config.toml
n_layer = 11
vocab_size = 8192
qk_norm = false
attn_scale = 0.177
init_std_o = 0.0
lr_mult_qkv = 0.4
lr_mult_o = 1.21
final_lr_fraction = 0.0
seq_len = 1024
train_tokens = 902600000
MLP neurons of a small language model. Each row is named by its layer, matrix (down: output weights) and neuron, and shows model dimensions 144-239. Each number is 50 + 12 x the weight over its row's rms, rounded and kept within 0 to 99.
A block is one neuron, or neurons of one layer that tend to fire together. Before each block is what it responds to, as a language model described it from the Wikipedia text at the highest values.

Word endings, man, of
L7.down1179:66 64 61 47 51 30 49 33 51 51 53 53 34 60 40 62 61 54 25 57 40 49 33 60 59 41 23 53 54 68 60 62 36 64 44 56 63 62 36 31 62 60 43 35 38 36 61 48 46 35 43 67 55 36 64 76 34 29 54 52 69 70 57 55 35 51 52 52 46 72 42 41 52 58 21 47 40 46 58 41 42 62 60 81 47 53 50 75 51 55 78 51 45 49 55 48
L7.down1230:70 53 47 54 57 47 33 68 61 41 37 37 47 51 44 61 38 47 52 43 56 57 44 60 44 61 49 50 49 44 47 28 61 42 63 49 50 23 45 62 34 60 37 28 58 66 57 21 39 51 66 59 68 34 38 47 44 77 43 51 44 40 48 50 29 39 38 52 51 66 61 45 34 47 52 56 43 60 62 49 69 48 41 47 39 58 36 35 48 41 52 40 59 74 58 65

Anaphoric category head nouns
L3.down64:39 48 54 43 50 63 51 57 43 47 67 58 48 69 67 61 49 47 60 70 68 50 68 63 58 52 38 40 49 44 35 54 77 48 43 61 58 27 41 53 53 47 53 49 39 53 40 46 54 57 61 64 36 40 29 50 71 35 41 56 44 42 54 44 57 53 24 65 48 63 44 59 51 70 66 38 65 48 77 58 63 60 37 56 43 66 54 40 42 41 50 45 51 48 57 64
L3.down262:50 50 47 47 33 57 73 52 52 49 60 69 59 44 60 58 49 38 44 53 27 52 35 85 55 49 25 25 38 42 65 45 44 53 57 49 61 46 60 67 53 45 59 18 49 57 52 62 45 22 57 30 64 58 52 62 69 51 46 68 41 43 52 50 66 34 58 57 60 59 55 46 53 69 55 40 57 46 29 32 65 39 52 42 61 42 40 54 39 33 57 53 65 65 69 48
L3.down804:49 60 80 38 67 38 28 63 59 40 45 53 44 35 63 54 44 29 63 43 55 43 43 23 61 69 46 50 59 42 47 41 40 56 35 80 39 51 54 56 42 54 65 54 42 48 52 38 37 44 50 70 63 46 66 49 66 48 64 57 47 40 63 40 63 66 30 54 47 58 55 56 42 50 43 65 78 40 61 53 30 61 56 36 45 73 44 45 54 60 59 47 25 63 55 60
L3.down1068:42 36 58 40 72 39 62 44 52 54 58 23 43 51 48 37 45 53 58 60 48 51 41 64 48 42 40 50 47 76 48 31 26 56 51 38 57 57 60 45 50 29 41 60 52 59 51 42 57 66 30 66 56 23 42 57 58 44 49 46 51 59 46 55 57 53 43 60 39 46 39 54 58 23 32 68 67 45 54 61 51 49 55 39 44 53 63 53 46 72 53 43 39 70 36 53

Paragraph break boundaries
L3.down30:43 57 41 36 50 44 56 33 40 41 52 61 58 49 50 50 50 64 53 37 38 32 43 72 39 36 41 40 37 42 54 47 41 57 48 50 48 48 46 51 51 67 53 56 29 53 60 45 46 56 33 38 37 39 60 65 44 42 63 51 43 49 41 43 25 51 39 42 60 67 10 54 68 44 61 42 46 45 43 54 65 62 47 66 38 51 30 51 49 52 73 54 62 48 71 84
L3.down573:64 66 41 62 62 52 51 38 61 40 61 61 43 45 70 54 54 67 61 50 53 51 64 58 55 50 43 67 53 55 58 62 59 43 44 60 38 36 64 42 49 58 51 43 60 44 62 60 40 48 42 59 43 51 58 53 51 23 34 46 40 59 28 38 59 70 53 35 74 40 23 49 46 59 38 39 67 37 40 53 51 45 55 53 46 49 30 48 44 67 65 58 33 43 53 55
L3.down667:51 46 60 62 64 34 37 41 42 51 29 58 57 68 60 50 71 44 47 39 43 48 39 59 58 43 19 36 47 48 53 55 41 57 46 31 50 57 40 55 55 54 66 50 52 34 39 31 74 40 16 45 40 59 50 59 47 45 55 37 60 52 27 57 47 54 33 61 70 42 40 41 37 61 51 68 37 47 38 55 59 50 55 61 55 33 54 50 46 63 38 48 48 41 65 53
L3.down733:32 50 57 53 63 44 49 59 29 47 42 35 52 54 58 59 39 67 48 49 51 19 50 64 62 59 57 53 74 55 59 68 40 52 46 63 54 49 31 42 41 35 19 49 58 81 68 50 42 35 54 66 58 53 52 52 50 44 57 49 45 67 47 35 76 35 63 36 56 53 23 64 41 51 43 58 45 41 50 64 43 39 43 72 49 46 47 56 33 54 56 51 50 64 71 35

Temporal and ordinal modifiers
L2.down637:23 35 46 56 37 73 41 51 54 61 64 71 63 38 57 37 35 67 37 65 61 80 24 70 41 55 70 67 57 37 48 43 52 59 43 49 70 49 66 48 62 64 57 71 49 52 45 61 42 62 58 69 50 65 38 70 51 56 56 38 50 47 59 58 63 46 45 67 59 60 23 63 47 49 36 67 31 50 36 47 72 50 67 57 45 54 52 25 49 36 43 31 57 41 30 31
L2.down642:28 64 35 60 54 56 31 44 58 30 66 53 37 55 57 27 34 55 60 66 44 52 39 52 38 42 64 47 63 49 26 53 44 57 35 57 65 42 39 46 29 33 67 57 60 42 43 36 40 49 60 72 50 43 70 45 68 60 52 49 63 86 59 46 30 45 48 61 38 64 58 63 63 34 62 32 59 48 45 43 44 52 35 52 64 34 46 60 63 51 37 28 69 51 55 31
L2.down846:68 66 42 42 66 43 48 38 58 52 45 40 62 54 51 37 35 45 48 49 65 54 32 54 56 46 68 55 45 52 30 40 56 35 57 60 48 37 48 45 59 36 56 58 54 51 49 64 37 72 33 71 62 38 54 63 37 41 55 58 47 64 38 46 39 74 42 42 55 45 36 44 40 41 67 55 74 37 61 59 44 54 61 32 37 62 42 71 63 53 39 38 41 43 66 41
L2.down1153:21 53 35 61 42 61 45 44 42 53 48 61 67 45 43 56 42 50 47 61 34 52 23 47 58 54 46 52 55 57 28 52 53 55 48 46 63 40 55 34 63 43 41 57 59 44 33 32 45 53 48 46 59 47 39 58 42 35 56 58 56 63 57 59 58 52 41 60 63 60 12 43 47 69 62 41 44 55 44 49 72 41 62 45 76 61 50 26 61 56 72 58 45 72 49 23
L2.down1311:61 56 55 49 58 50 58 62 57 65 65 55 45 51 60 49 67 47 73 37 60 47 34 49 59 55 46 34 50 41 41 59 56 56 44 45 35 37 63 50 82 53 50 64 28 57 57 34 57 69 52 37 68 54 69 58 48 43 48 38 62 50 42 51 64 57 51 40 52 53 76 46 47 28 63 38 47 50 31 57 51 25 29 40 52 59 58 55 59 45 52 45 64 29 45 83
L2.down1428:52 63 41 54 43 44 38 59 49 58 76 40 51 54 28 46 65 72 45 46 59 48 48 61 69 56 37 39 60 41 60 70 32 61 49 72 32 35 52 55 55 47 52 48 58 29 45 60 76 50 11 57 40 30 54 64 60 55 59 48 66 49 47 48 50 44 34 42 60 47 60 57 73 41 43 37 55 33 41 61 58 66 49 34 50 36 61 54 69 46 59 66 35 23 83 30
L2.down1443:19 59 55 56 45 76 51 60 41 53 56 51 37 38 55 46 51 49 47 46 68 54 36 55 60 37 73 51 66 60 58 65 54 48 42 62 37 43 37 51 52 55 41 52 48 48 49 27 38 30 41 46 52 50 55 73 40 43 33 42 45 55 56 67 71 42 48 45 47 62 72 53 52 64 39 36 57 48 41 64 59 57 36 66 47 54 69 55 31 37 23 57 45 38 61 36
L2.down1449:56 52 56 60 55 67 40 60 36 66 57 42 43 74 39 48 63 34 63 78 39 57 79 62 77 32 55 33 53 58 35 59 92 51 45 69 50 53 40 54 46 41 39 45 41 49 45 51 59 53 35 51 56 52 57 66 71 33 53 39 60 56 43 52 52 47 42 47 48 68 60 43 65 51 68 49 53 54 19 52 47 60 76 48 35 50 70 71 51 72 33 32 56 42 53 38

Degree and comparison modifiers
L2.down87:42 55 57 51 71 64 32 61 49 34 14 55 51 57 57 70 46 63 42 52 46 38 62 34 37 52 81 58 40 60 53 42 41 49 47 58 50 63 30 42 38 48 43 48 79 34 47 63 39 54 45 52 36 61 44 62 51 41 30 27 37 49 47 57 46 69 29 68 24 63 41 65 58 46 44 39 43 60 64 74 54 68 55 66 69 55 73 46 49 46 61 59 42 57 49 65
L2.down208:71 48 44 42 52 30 58 52 64 40 56 39 60 27 27 27 45 58 54 81 58 56 45 35 47 58 72 26 42 37 36 35 71 30 51 77 49 43 38 55 45 41 42 54 53 25 40 52 29 40 40 51 48 43 45 61 50 53 81 53 64 49 47 53 57 63 51 21 54 46 38 51 50 28 46 58 42 47 38 49 40 61 31 45 59 51 53 40 35 33 59 41 41 43 49 35
L2.down551:63 37 57 38 45 44 50 65 59 58 56 25 51 70 52 59 56 44 61 68 20 63 42 28 32 44 34 41 74 36 56 44 55 53 39 46 43 46 68 44 88 59 60 47 57 42 43 38 37 63 55 58 44 43 39 41 35 50 31 54 47 48 54 36 75 68 53 56 43 42 56 59 56 37 19 56 56 50 66 58 71 56 47 60 49 65 44 66 45 65 19 48 68 50 53 64
L2.down800:44 54 62 56 18 61 44 48 60 47 41 50 63 65 66 37 39 50 49 55 48 49 45 50 52 31 31 69 74 45 39 58 56 28 53 36 71 48 48 51 53 53 54 62 64 66 47 47 46 44 57 39 57 52 49 54 41 31 48 29 22 58 38 27 60 63 50 51 57 37 82 43 31 63 42 48 73 37 54 59 69 67 51 47 73 57 56 36 35 59 68 53 57 50 23 53
L2.down829:49 65 69 47 54 68 61 67 59 61 55 41 38 69 54 29 47 20 35 47 26 64 49 28 53 42 35 50 45 56 48 59 52 43 42 50 59 64 52 29 48 34 67 53 52 46 40 62 45 64 48 47 63 47 42 50 39 47 40 34 45 43 52 52 75 58 38 56 54 56 54 49 65 30 47 70 39 53 51 30 60 39 43 38 64 41 56 46 39 60 61 47 33 57 45 51
L2.down1148:56 60 73 69 36 50 62 28 51 47 64 38 30 60 45 28 50 47 54 62 50 37 30 48 35 27 49 57 55 44 36 50 51 27 61 52 33 46 38 56 45 53 32 51 39 31 33 42 38 39 48 37 68 63 46 46 54 58 78 45 52 49 37 17 43 44 35 47 56 18 79 51 43 48 46 60 69 45 21 35 50 35 54 28 72 57 35 35 47 43 52 50 44 42 26 40
L2.down1191:59 49 44 74 60 41 39 37 82 49 44 69 54 61 33 53 43 62 36 53 36 56 47 46 51 64 50 55 27 55 60 57 61 36 40 51 73 48 52 21 45 49 61 49 55 41 44 63 42 48 52 49 65 51 39 51 74 58 57 62 35 55 42 56 46 60 26 64 77 21 75 34 69 31 50 61 54 49 57 64 57 69 45 39 40 55 54 44 61 55 45 49 50 51 40 54
L2.down1488:56 54 70 62 49 43 51 62 29 50 51 32 29 43 68 42 36 73 64 56 59 41 51 67 61 51 41 51 69 40 68 58 63 50 51 63 55 27 54 50 60 73 36 25 43 63 58 52 52 35 56 64 53 56 56 44 37 42 48 65 56 55 61 40 53 69 53 30 57 52 71 38 66 43 32 58 34 55 51 47 45 57 61 38 57 61 43 39 58 56 69 39 65 63 59 32

Clause-opening adverbial tokens
L7.down180:60 64 57 61 44 38 66 59 39 47 52 86 52 44 63 60 47 35 67 40 50 35 32 38 55 70 32 38 64 48 61 46 53 37 56 48 71 43 57 61 54 39 51 50 43 53 67 42 52 63 26 41 26 44 52 48 51 42 47 31 66 51 55 34 47 46 59 54 54 56 33 32 43 62 68 44 47 48 43 39 61 40 55 58 51 40 67 37 39 52 63 44 61 46 36 27
L7.down1465:40 49 27 40 42 41 39 49 41 69 44 58 57 50 56 55 30 55 51 57 62 50 33 47 42 42 68 43 39 72 55 63 38 33 56 66 59 35 50 46 46 37 64 62 59 28 46 32 51 66 33 43 43 34 46 41 48 70 53 55 26 33 28 39 35 75 41 60 64 65 49 46 51 41 61 74 46 51 32 53 22 52 82 41 36 51 33 33 37 32 47 41 62 69 25 58

Locative preposition before place
L7.down1160:52 44 51 49 59 59 52 26 52 56 69 61 50 50 61 75 67 52 53 45 47 37 34 42 59 64 37 32 54 71 54 61 48 57 52 35 40 31 58 42 55 39 56 36 47 57 66 37 43 53 51 48 48 62 43 65 33 45 42 30 37 67 62 52 49 45 54 65 52 60 54 56 25 61 32 57 41 59 43 51 28 32 48 64 48 45 48 54 41 16 47 51 43 47 63 56
L7.down1400:45 57 57 54 61 47 28 26 37 44 65 66 47 38 74 56 61 76 69 53 56 49 69 66 56 38 34 44 63 33 63 50 57 58 52 61 49 37 53 54 51 52 59 49 38 34 60 66 36 40 53 54 47 69 47 51 66 39 31 55 44 43 39 50 64 54 54 29 56 53 67 85 54 59 54 45 49 55 26 55 82 67 60 54 56 64 46 58 56 51 28 61 41 43 63 55

Paragraph-break newline
L2.down44:55 48 32 53 43 48 65 77 48 47 55 45 47 50 61 62 47 53 41 53 55 43 43 51 41 46 48 44 43 58 47 36 54 63 43 45 41 45 45 57 36 69 62 33 58 55 54 37 53 67 45 48 37 61 42 30 41 57 68 61 43 64 57 70 41 57 26 54 52 45 28 56 57 57 70 42 49 27 35 59 54 45 66 31 28 35 47 45 49 54 43 61 48 51 50 54
L2.down129:59 39 66 42 61 55 43 45 45 53 39 51 56 44 51 80 57 55 48 46 43 52 43 68 36 63 48 80 59 64 54 61 35 43 62 58 56 58 49 55 44 47 46 37 48 52 71 49 41 53 33 68 49 59 32 54 69 46 52 37 59 62 55 56 31 64 42 57 61 45 00 55 39 39 59 54 48 53 49 75 48 49 59 73 38 37 45 58 28 50 56 40 50 69 40 39
L2.down440:63 51 40 41 44 62 48 50 54 65 41 39 36 60 43 65 34 52 52 40 50 35 43 72 49 42 60 53 50 61 46 59 38 38 45 62 48 71 50 50 43 36 36 44 40 38 78 32 45 44 44 75 56 54 55 55 34 26 30 64 66 42 63 54 64 68 45 75 40 42 75 54 49 51 75 55 64 49 37 39 66 33 61 33 40 45 44 52 31 70 48 67 20 50 44 60
L2.down686:53 57 69 61 65 35 46 38 39 45 52 54 62 55 62 53 62 37 52 71 54 63 47 27 46 47 48 52 41 61 60 46 47 42 54 63 48 50 48 50 48 34 48 52 54 37 50 30 14 39 80 49 46 37 83 29 46 22 57 38 47 55 44 54 54 69 37 64 64 41 31 51 48 55 38 43 39 52 66 37 41 63 42 36 48 53 54 43 60 49 41 58 68 49 65 62
L2.down861:38 55 53 60 58 55 31 59 34 50 45 60 55 47 63 65 57 26 52 74 63 19 47 24 56 47 47 43 50 60 80 69 53 62 61 52 49 55 47 38 52 35 54 42 49 55 67 41 42 42 43 56 43 44 40 24 63 44 59 30 37 45 42 44 55 24 48 45 69 58 16 46 56 52 56 40 37 36 30 50 52 76 51 49 26 65 47 67 45 71 57 61 50 40 70 62
L2.down972:45 46 72 42 52 59 52 58 43 46 43 62 48 56 59 60 49 51 29 42 67 41 42 60 60 73 43 46 52 55 42 52 52 66 45 33 48 56 56 55 56 56 47 42 51 30 68 43 29 38 49 55 59 56 31 61 60 36 50 60 33 57 50 32 45 41 28 57 60 60 41 53 47 52 59 45 29 32 53 52 70 62 60 55 26 70 54 49 37 59 30 48 38 58 51 26
L2.down1159:55 34 60 50 63 77 48 48 35 46 68 61 51 55 43 52 68 56 49 44 40 35 46 42 57 60 45 34 47 46 56 39 39 76 33 64 43 53 56 45 25 51 53 50 29 55 73 57 44 48 21 46 72 66 54 46 32 42 52 51 38 44 38 50 50 56 43 50 64 31 29 38 29 54 46 45 56 62 42 42 48 68 44 35 18 51 56 33 40 51 55 49 54 46 48 40
L2.down1162:48 49 46 76 82 70 37 26 46 63 31 43 63 59 45 66 50 37 47 65 52 34 56 34 54 40 52 62 67 50 69 57 57 64 69 49 47 46 41 46 58 67 67 49 55 32 77 42 47 25 46 66 31 40 65 45 44 54 40 51 62 46 38 33 72 38 51 61 64 45 38 39 52 48 63 42 54 34 55 28 53 51 58 43 32 38 44 64 56 63 61 47 58 55 53 60

Block-ending line breaks
L3.down311:54 56 54 55 49 51 54 49 33 66 27 39 52 57 44 45 37 43 46 42 51 57 42 69 45 42 54 54 41 45 53 48 38 53 37 60 54 70 30 38 52 42 19 53 40 27 41 58 63 48 45 47 51 55 19 55 67 40 75 74 48 84 43 56 48 76 43 66 49 33 18 36 64 27 42 51 63 66 50 55 57 59 43 70 74 43 54 41 49 73 46 42 55 49 60 62
L3.down711:33 51 62 72 44 37 71 43 55 69 50 32 41 31 66 53 61 34 40 67 46 64 45 53 41 49 66 62 41 70 55 51 50 42 66 66 27 45 58 44 40 60 57 45 45 32 45 46 36 60 45 68 53 54 23 71 77 65 47 59 49 58 43 47 48 60 48 45 55 64 25 58 31 38 51 53 34 72 63 67 49 36 59 65 50 44 45 56 29 34 39 50 55 60 50 49
L3.down994:49 51 67 52 56 38 39 46 77 56 40 60 63 64 71 72 38 41 53 49 58 57 51 47 54 65 44 42 45 46 39 42 47 36 38 29 43 48 60 36 56 63 27 54 46 34 49 29 44 71 36 41 52 54 66 55 55 54 53 51 56 39 47 44 45 48 61 62 73 55 20 41 44 65 43 54 76 45 53 59 38 39 55 43 65 66 57 58 36 39 59 47 52 50 54 52
L3.down1443:53 50 38 60 82 56 68 41 23 47 39 31 52 44 49 73 55 52 38 37 63 49 54 75 49 36 66 71 55 45 50 46 66 48 69 48 38 40 45 46 47 58 58 62 56 49 51 44 41 55 49 44 44 35 39 55 81 46 45 44 58 43 41 26 65 48 39 33 71 47 40 68 43 58 54 33 58 52 62 42 45 49 58 50 43 41 45 58 49 60 53 75 49 63 56 38

Quantifier determiners
L7.down661:42 47 54 67 71 53 43 40 53 29 41 38 60 56 70 44 56 51 38 61 48 57 63 28 40 51 63 47 52 47 60 51 47 54 64 69 44 58 35 53 69 70 66 60 50 58 76 35 70 37 51 51 30 51 39 71 71 45 59 49 44 30 49 46 44 52 28 56 50 41 40 47 69 56 21 56 62 70 34 35 57 43 50 47 42 64 53 54 42 45 41 56 60 71 28 42
L7.down751:45 65 59 33 29 63 40 43 46 56 53 48 51 44 38 52 57 76 55 62 54 46 55 46 31 49 52 63 69 48 39 28 60 56 58 51 45 61 30 60 70 57 62 34 56 48 34 55 60 64 58 43 49 23 82 62 23 45 46 41 62 55 61 42 53 23 44 72 60 54 37 51 80 47 43 42 48 53 38 52 45 45 29 42 62 50 45 70 24 64 50 46 54 64 57 60

Month names and time qualifiers
L3.down493:65 37 65 67 58 45 47 59 40 47 59 55 27 49 58 49 48 47 47 51 46 51 38 70 44 46 50 30 33 45 46 47 61 54 37 43 56 54 52 57 57 57 52 60 30 52 56 41 55 34 44 61 54 55 37 67 59 48 25 10 56 36 52 56 59 53 23 17 52 71 45 60 54 54 40 61 40 25 25 63 62 59 77 48 27 44 45 50 23 48 28 62 62 57 70 28
L3.down616:63 65 61 33 51 49 58 46 43 60 44 47 45 56 52 75 29 43 56 50 47 46 48 40 60 73 40 33 43 61 36 72 64 56 75 41 54 43 58 63 45 51 64 50 59 54 45 53 52 58 52 45 53 28 44 61 51 50 36 44 36 47 46 51 43 51 37 42 48 56 56 39 40 58 31 29 32 30 42 55 52 48 58 54 41 48 30 42 41 41 52 44 43 60 56 36
L3.down738:52 50 81 52 27 68 66 83 51 51 55 33 39 70 43 48 28 50 30 39 53 45 47 35 32 49 39 69 31 53 48 44 36 46 50 40 31 35 52 43 41 42 23 52 48 47 41 30 35 56 36 51 42 33 65 55 50 64 52 42 52 49 56 40 57 34 43 56 50 53 49 53 53 49 40 24 62 46 35 63 50 56 47 43 21 76 41 55 39 65 61 42 37 56 49 63
L3.down1156:61 42 64 50 54 45 45 55 50 29 44 45 49 65 72 52 80 58 34 29 60 50 35 35 50 59 46 48 55 49 34 58 44 45 48 54 33 48 72 60 49 55 44 39 53 33 51 47 73 47 34 45 65 39 55 42 44 72 49 58 42 30 25 46 48 40 58 50 65 61 88 45 51 55 13 34 52 37 44 43 53 57 27 32 72 53 22 50 42 47 39 62 39 45 53 53